config.toml
n_layer = 16
d_model = 256
n_head = 6
n_kv_head = 6
head_dim = 32
d_mlp = 1024
vocab_size = 3119
activation = "gelu"
norm = "layernorm"
norm_place = "pre"
norm_eps = 1e-05
positions = "learned"
qk_norm = false
attn_scale = 0.177
bias = "none"
tie_embeddings = true
parallel_block = false
init = "normal"
init_std_qkv = 0.0312
init_std_o = 0.00553
init_std_up = 0.0312
init_std_down = 0.00553
optimizer = "muon_variant"
lr = 0.00488
lr_mult_o = 2.0
beta1 = 0.93
lr_head = 0.00751
warmup_steps = 200
schedule = "wsd"
decay_fraction = 0.892
decay_shape = "linear"
final_lr_fraction = 0.02
batch_tokens = [32768, 65536, 131072]
seq_len = 1024
doc_mask = true
train_tokens = 389900000
steps = 5688
dataset = "wikipedia_en"
MLP neurons of a small language model. Each row is named by its layer, matrix (down: output weights) and neuron, and shows model dimensions 128-255. Each number is 50 + 12 x the weight over its row's rms, rounded and kept within 0 to 99.
After each neuron's rows, "fires before" lists the tokens most often just after its 100 highest values on Wikipedia text that the model never trained on.

L2.down614:44 71 44 49 51 38 44 58 67 72 49 38 69 34 56 55 43 24 55 65 36 49 34 52 47 47 62 62 45 26 49 52 51 53 57 43 35 47 36 65 50 47 29 42 62 28 49 40 67 54 47 46 53 43 54 44 31 54 37 54 68 35 63 54 17 65 49 50 44 45 38 48 56 46 52 58 66 65 42 56 59 82 50 45 29 44 49 69 49 40 28 52 42 34 52 42 58 62 58 56 50 53 49 56 57 41 65 72 50 74 50 57 34 46 56 44 53 60 51 45 46 65 47 35 45 26 85 34
fires before: "o", "ot", "a ", "e", "an ", "y"

L4.down616:66 49 63 62 48 55 67 48 44 45 49 56 43 38 33 47 37 49 38 44 56 50 69 52 48 45 48 54 45 47 53 51 36 23 53 48 52 57 64 61 48 45 56 51 59 36 64 70 58 53 38 62 36 36 44 33 34 46 41 37 30 48 58 49 64 44 49 61 50 54 42 71 41 31 46 40 47 48 50 49 40 54 77 39 77 50 47 77 65 41 61 50 42 44 49 19 61 38 25 37 61 56 52 43 82 42 40 53 72 53 68 65 64 46 53 59 77 43 31 51 65 59 57 70 34 54 40 51
fires before: ", ", ". ", ".", ") "

L11.down398:50 35 51 38 67 50 72 57 67 26 54 59 42 62 61 64 69 63 40 56 45 67 30 61 67 50 51 42 45 57 56 30 55 55 69 58 70 38 33 42 51 42 36 48 57 60 76 53 58 54 65 41 37 40 37 52 55 55 12 64 37 43 39 58 66 42 58 41 41 55 58 46 52 43 55 51 51 46 35 54 37 47 64 40 38 69 43 25 45 49 53 63 60 51 66 70 49 57 45 54 42 62 61 57 52 64 38 38 44 50 59 48 65 56 44 53 66 56 57 51 41 54 65 59 75 45 47 30
fires before: "ed ", "to ", "ated ", "ing ", "ns ", "s "

L5.down413:59 46 54 75 36 62 52 45 51 66 46 30 56 43 62 49 49 47 43 64 48 57 43 47 56 51 58 44 50 31 44 39 28 39 60 49 47 29 46 50 43 53 51 59 36 33 62 63 33 39 49 48 55 44 46 46 55 73 59 50 46 52 29 46 52 55 75 61 49 43 47 49 47 70 35 64 49 58 35 71 67 65 51 43 26 44 56 63 47 61 39 37 33 53 62 57 61 42 62 36 58 71 47 55 58 41 66 74 37 66 48 45 44 64 41 52 62 45 67 49 55 42 50 23 43 71 52 51
fires before: "of ", "to ", "that ", "was "

L2.down862:57 37 60 60 56 34 76 61 47 65 67 51 50 39 42 47 51 55 24 46 39 32 42 54 52 58 39 72 61 46 57 71 40 46 49 42 57 59 56 31 47 35 71 45 83 57 27 36 56 46 53 69 47 29 49 53 43 49 35 54 42 37 40 46 49 61 37 54 62 61 48 31 35 54 54 49 55 46 52 43 72 58 19 53 62 62 47 75 37 71 53 56 54 59 53 61 39 47 43 41 47 42 68 19 47 46 67 47 45 37 66 65 63 45 56 38 39 57 56 40 55 53 44 50 44 48 45 52
fires before: "ed ", "s ", "ing ", "t ", "s", "ound"

L7.down593:26 25 38 51 31 49 37 48 49 58 52 45 33 54 57 27 49 41 50 70 55 42 49 76 69 53 47 49 60 68 49 65 26 61 56 41 42 40 59 43 38 58 47 61 73 29 39 44 51 61 46 32 46 60 47 41 68 41 71 49 61 48 57 56 33 37 57 50 26 45 37 21 39 43 51 52 42 55 24 50 52 69 60 49 59 59 51 49 48 76 41 59 40 28 44 38 27 56 49 33 51 24 60 49 55 70 50 40 52 54 33 66 34 52 46 60 47 24 45 35 33 55 35 52 45 62 50 51
fires before: "9", "200", "0", "201", "202", "192"

L2.down503:50 45 51 20 41 32 47 68 55 51 47 26 49 62 57 43 46 59 37 65 41 39 43 45 63 31 57 52 36 33 49 70 57 51 52 48 73 47 38 41 46 70 46 43 46 52 69 26 74 56 55 28 54 46 50 63 58 47 32 46 56 44 52 48 40 49 72 56 37 63 64 50 46 54 57 55 64 58 49 21 40 46 62 62 39 41 48 47 48 47 45 44 59 50 47 25 84 48 52 45 36 40 69 48 62 38 47 56 41 45 58 53 51 32 28 42 56 54 57 51 54 63 50 64 51 43 45 43
fires before: "um", "ap", "an", "av", "and", "am"

L11.down775:64 53 64 58 41 52 58 45 60 45 70 28 43 41 47 31 46 49 53 51 59 58 57 65 61 52 41 61 59 42 46 42 55 57 55 37 45 16 56 42 36 44 60 62 40 35 54 41 54 51 53 36 27 53 59 34 38 41 62 43 30 52 50 54 44 78 43 34 50 39 63 54 41 69 40 50 38 55 58 47 55 65 38 59 42 58 52 35 40 28 78 29 71 41 68 44 47 43 40 31 45 48 55 40 69 51 53 33 59 60 32 44 48 59 79 59 62 49 48 48 69 44 51 52 33 49 52 61
fires before: "is ", "was ", "has ", "are "

L5.down544:38 40 51 36 45 68 60 79 68 67 57 45 29 33 55 52 47 34 35 54 61 39 35 36 45 54 47 57 42 45 37 56 53 51 70 64 59 48 42 60 63 43 44 62 39 37 65 44 49 51 56 62 42 46 63 56 55 74 59 44 47 44 43 42 59 63 39 71 53 29 30 41 60 53 49 25 48 27 64 52 65 34 55 55 39 46 59 54 67 17 50 44 20 52 45 48 45 51 45 65 53 43 60 65 48 29 58 56 63 35 41 75 54 55 55 18 67 61 78 63 47 43 35 61 46 40 47 41
fires before: "a ", "an ", "the ", "American "

L5.down323:69 42 64 30 49 49 42 48 53 51 64 37 68 65 62 47 50 19 54 58 69 50 30 40 31 58 57 17 67 36 64 57 49 48 60 29 62 55 60 50 59 52 31 62 65 41 43 61 33 65 54 65 35 62 61 34 71 24 49 52 50 49 62 43 60 65 49 74 65 43 46 50 51 53 66 40 47 41 70 47 44 60 48 36 22 48 40 49 50 63 64 66 59 50 46 62 54 66 42 47 42 54 57 34 40 57 48 53 57 56 51 35 34 32 69 71 54 42 67 68 59 52 71 35 53 62 45 41
fires before: ", ", "°"

L11.down524:61 73 80 31 48 43 59 63 58 37 60 49 36 72 30 47 47 57 42 48 58 46 54 52 43 43 65 77 57 51 63 62 63 63 46 52 69 50 43 56 36 60 57 22 46 59 52 54 35 46 49 64 56 39 43 46 24 55 28 51 56 41 23 47 37 52 40 55 34 35 52 58 47 62 63 41 46 38 52 25 55 29 62 24 37 71 33 38 45 47 34 28 61 58 56 50 58 40 67 60 57 44 48 35 52 35 48 62 50 57 48 42 63 48 55 56 45 46 58 80 43 52 49 48 43 75 47 56
fires before: "Gr", "G", ", ", "th", "in"